python train.py --head_dim=128 --init_std_up=0.0282 --init_std_down=0.0 --learning_rate=0.00117 --beta2=0.95 --warmup_steps=483 --schedule="wsd" --batch_tokens=65536 --max_seq_len=2048
MLP neurons of a small language model. Each row is named by its layer, matrix (down: output weights) and neuron, and shows model dimensions 128-255. Each number is 128 + 32 x the weight over its row's rms, rounded and kept within 0 to 255. Numbers have three digits each.
A block is one neuron, or neurons of one layer that tend to fire together. After each block is what it responds to, as a language model described it from the Wikipedia text at the highest values.

L5.down383:130161117116106084076157127133132149112132109125139202145108211118119120084089196123127080135095117121090107172141131093136114125146078135167168158201131114171083109104133076168113125070085144166101112088109161145116116137130096101159123092133092112147142124143128125135125086150091084075133105084101105139122097151146158127113098145117134088129127122190133133184142087123144095085097
Description: Final plural suffix pieces that complete a noun naming a group (ors, ations, ons, ts, ers), plus plural pronouns referring back to it, such as They and , which.

L4.down122:159104116133106132149075107136159148080123132063116110207150220107112063173105157116139130141114042120139159114086122140102127121174133160176133147114153119147070134088148162105136179106172098116147153122103181074115166155136144141171134167085105126094148083109169087120145133132116167072107105088148143097126102102141178141196100143141156144126123096140128163115192123142106131117134
L4.down145:132151149172088104126177124193062108089116195084141097139090124099160173174143102126093100126111129147124127120135139127197130153129156074155117126081177208048193172205127123149126146143086100149106122145184132116190193137145162163117177130113086202123145071060052160164133108075173078090198117080148151105071126122147173100099167052150152108134153133168137149150138093122078146095077
L4.down426:147131048104086119109093159127136179145154124173153089085060124140120150160115181158125151101128124130127135146147141153088079154058180101144110149108105089124081164138108126175123044201087107159140085153161124169125219146102126158099154103125105122103090149132142109134090124061123115104122186172089106125150134077127045178111123139171129132101149115154097175161191182130127108171079
L4.down701:197091134153080168107129102101115193117133099140168128145082135176128137148110142152116076158163098099156177139186093144112136106114082127167102134102130205093078152118176088129130162158132172136090142092135134135142115145146182152115152186130135127084131163129136175157115133142136049118118173090101126116095134130189133123116104049136154072157147151142109185107115147110121137071101
L4.down970:167120101107098117090122110131138116052175111133102126176093146145105166152169093154118059117162155078179178149149149085058086106087140081211143119173089179102108166116185157135150123205046118133144119094153116167095137137103155117129103180187169139135121126056173147114168174192067127049058125149147185111137087142130119124112128077179155106074134127162165161153125096149128189097139
L4.down1234:124131114190168158119132118148089140094186166113063116120086173121085159135102080096146131151134107152148126091135074070127083138184092132122120096096160109103150080159142192129133082103114106100173147111143099094158109096148146096127167216137112161138086158165149160174111144149134161121085144093106126187150050130136155095091109127117129174123175154146148122123166141143145113044118
L4.down1494:141122133081108128128135136089135158099142109123121119082137178157103131161137079138124121113078087075168085106083121095147069168138124083124194132223186100172091095127123110125111111109095174122126116129084174112110204115096091150176126214150097089120113121138153130108112138149104102188098143176067088134142140117159079083158124156103142125067102148153152136124154136144140086165128
L4.down1535:164077132165162106101088134153134160078138124144092140136158118121122097175154042116109125116123087111107184118203151107134140066098125104090095171102179070119081155113133118112098104137104120173119113151150124176147106110060151139086109105128074136156105168126104171135136183156143156068102171141123111047106093133156093123160115166152138084108110153121183179051154178111176091129136
Description: Words that introduce a biographical fact such as education, post or career: "professor of", "educated at", "attended", and infobox/section labels like "International career", "Spouse", "Awards".

L4.down371:161120092174089136103139121118121140121111116144111155079134098116131095146141101066107108103094138117161096108175123118058139129152122109092126188096114112153154103106100066095115125136155149149142104199107128115147080109104149126115136177086077089099120124106176093183151143135159112116150129127143114120161083063105067112121130156147100169143088118104159200154144069164133178171213
L4.down491:130114113121153123121121098162125121169078177100067125182166211156142136093145151137115151118163107161112122138066082146118107134117131139107128102128130133159077137119135060125153127107137089162136163097111119142085156151126141148105137107062097187118180150084120152109117162124165106100134079112117081142076138114131167113119100115118104115127177090126096118089101120172099086100121
L4.down511:095094146127126145112153141115129163168117125131111127096153152160101205100133148089174186167144093133092116151118142112143140118093090156133067165162168109112105124107154143152136159146146051121176181098108124170141055148130118140111119106101161112165116085111145129112136136098146078126088132129118134150124090173129124178191122094060131173133103116078126095123104133129157100122185
L4.down602:100147158114106081108116140157089161111176232123148109149054138113123183098117167097114169138157112137163111136132123099083113131138169071098164097090144157111150120130064205104140117177134059128137151150036071087132152110066058097103186155184145152125089144102083160077107209122142134142082143103088143130176138134146115093141091134125134174115139113164106110061078158134089109126136
L4.down609:116115133138139118107142153170153157103118099108107144177143128172121186113061110148137122139145103101086152156133139072134141104097116171137095127129179095135117172154153149167152082090122109139145199172100104104100110107121105084122107076135158129114046111080119075113182163109099128117101138105102082142160149101131128144139092138159134183053091124176097091091102154135144085149129
L4.down1013:091131116150120134123133111146158115138132126104092134135155162112152157030121165067138140115153095135131127139178122114114138128077122149117086149143107116119121156116113163170138128121168033126178204119130100155122093092109085139099113096094128102192065153157138119114142146105109079130083166099073093148102128149101141127142123158086162159179109160170132120123090178136113079131156
L4.down1089:144089160133129065113106061142140082165202204108133167152100142101105140070129157092119141158104132202125157144206113121068148161116075147176096157152134150084089063120130081135129098120132134108145122140056148120107108086109076124177130146167111177142159121130152129151120080125058179093125162116113142140117177165143126127090139135111150129139123128066133105107127076103132110130117
L4.down1458:145079185142116103068112103142141142105152208132099094169169190145201093120163081122185177122100138157106116117149148128090130120145153122117107149169186108088093118065102165112078120162173115135170137067103143131129122127058160146159083168130145140157153122136121157112084152117115202095119137107085076141071112181118146115131098120110111148100162122082107155055075066166106080145107
Description: Plural suffix pieces completing a noun, often after "these", "many" or "numerous", such as pot-ters, sn-akes, veh-icles, box-es, guit-ars.

L2.down42:136092114118094124068103137067115087134120146080127099138093157147109079172177094096083116121096165112128115137143150140101174144109155073176055104126102167175104122113100022089144117169112118122110091172122151098099185133102118117098124150071123131110136120112084143129118130130099146114098114120096031075112171107164172139091115185052144106144118134118167092135062139156074114055108
L2.down118:114119113137071165129093125074186070166157115104144118148107127123177110166134138139140154112146151071110121094200129104130099148090141084140121137159138131164106146133150119161116149151137126100031165148109112067161084164083142117127137165129172136124173129115141172102139089128134118136170147145055133166085140172139177129148144131128157186100134173165173158135111157141097170106112
L2.down444:098097167178147177090164135068129112092087072135069121023051121110135157159142143127126121184146128066104116108092137110126122124087129142204125159109089181167200124069113158120129188186120032127139113149141038114189164134062138147129103160136144181133090099153141173097140115100092119136073164115098156145135071131135106068119083181138103107129123129123100155131080121107142107118122
L2.down486:137116151200115162058152155136134110174136149161104093093107176153164050088140158146127139159172142130100120177132105134116126074070159116138116162102091154159172122118086169153125099174152166136130125184101158126138170152099192116165111101108113102116134170117039194136123158101155104165125192136071115100134087074090165156141084158069090167135122131128150096144131101160144096078061
L2.down708:144205093088117166152161165094151162155092130088042156166107138095096131129089113107136095139071075094177161112174096120068084117136130120134131103115187135096163167122109093167140081127180142156167076129118147049161145138140158156131107083084088155153115163138026136154093114166126094158132171166140141163158093138113069075138084102160151126160171145104120151107088126158153149126131
L2.down862:153064124115167184041127131082141156117166149168131128095092139149042111195169146179075088108194172163159147066096154173194153086209166149080129186139167176147155119145161049113115093183159143121137118152150064078116122124128151130103105123153105105114133125117126074096104116197127115144101155156124134113112123118085114161056147104127107149110154149086163125138078145102088128117144
L2.down1202:156151174097125122105099114189145161166136120125134146063080157121170109154147125131100072139155154106115131109194136082162103089166174136091101172137142141161147139184195085108143107169096132149080084226124160106132137146119120158127132110151143138182133145064110171112051126095151108088071119125132124126129115086185150080122118152092071154105170153101141134128115117127098087072111
L2.down1435:124149121130167069182076117106079140110115126152178154047043105135125163166111111111092148158113119102155137177092120112093172059129114124106143109156177202169171111125146097130117151070148137106152180123106163187177138113130168100175160141146156146098077134097182127100189143153156161104138137134061123135093158081140109070103084177109122179100174129085121121178180086128134126103104
Description: Stock phrases and structural markers in Wikipedia articles, mainly "was born" and "Early life" opening biographies, plus "(born", headings, table rows, "Website:" and "th" fragments.

L2.down356:127144151140153085126086080135154142097125164119107104091142170118122203102118168088094111133189127147135116101179142049112186102141084194136152125145090055090089116125120141130151079095153103122189122143059135088127089120070117133145102110161101169120088137170144126113094119086109136094097111076102097145107141220134103114170138174184082155158122170145102119117114105065106092152149
L2.down410:107082097105072166079064126198167100136124133100095124118046154101148120157117159084073123112155131116055195110208105089080108089124153146114152134139117153149159100089149113090175173136168142175137203142150106089085107159110100131149100128110126144167110168102155163146096170176101134134111181144143053155122219102116080101124122119119152163087155143179107097129141140165078098120171
L2.down537:087109121133085116106132144147114166101129101152108072145129146126077093134082103203058126136113123126095106157142151131189150120146129166143127130113111081087207164082148055187142158142121061136221138205143120120130095134197082134166162135164156138138167149150152150109124128137185165110140148128148252145073122104126078183100134132168179118100101164177125192128124084165096120050116
L2.down843:160114142096075132183095166096160120145068156179143129164157105146123125171119092041095119136152117138191145137134075123153075121077146190140155175123107136186144107113072156135127148115078118145162133105128090135111125120078104082115150086147145118116147116085175167097094106167128121063069145126070139175173120166142104120122143141111074162148171136132156142094211129120119144200096
L2.down1069:087110144127131107128136139174150145137129115176119139101169128151114165155147157083169125124116090195169120162135140131151075094124134176129116138147090081132145119142118130122102144111172130176161102115113163145080100103133063168161111112145132105097096120130117110117132101088085080126059153111075122108138112147100151170133118107154103068179120175121161137141090123134116137205082
L2.down1256:111173128085077112122137124163126087109163121080087100186105096141080129107076141071139150146144143201142075174149144150149137061116113114153127133146030139160113105159117059117162162097146100157181158080103137094142089121096116113161138121208165202120100160114130093094132105114146141121111215094102116145189111146068127057055108114156107118162109128152164150132172109147141129121164
L2.down1331:121149130099099108135082117163118188094144149181125107122099149086151153120125159110135158151106048165131142137146104099109142077138148114184088062161073082138112119105127124142167106104198082149146147161068158108119099089037087111113114095202135166149119144182139155077158140106088157166099190089116137148160097146086132142129128114110117136106150151165159074129133125162118072150153
L2.down1458:152119061044075080126092116170203154161176152151098158098154085141147139108126133108130143091079151138148142109083157126173094150107157129116108150186141073097112169125124151236109120167092058137091124078103132103148124110123124118177113167131096136120099119141153172088121159084138130114165163123054104104125066114192068144099124174060094160120142141123153104129081108129130199162109
Description: Final subword pieces that end a word split into several tokens, mostly plural endings like bo-ats, weap-ons, rank-ings, atroc-ities, often before punctuation or "and".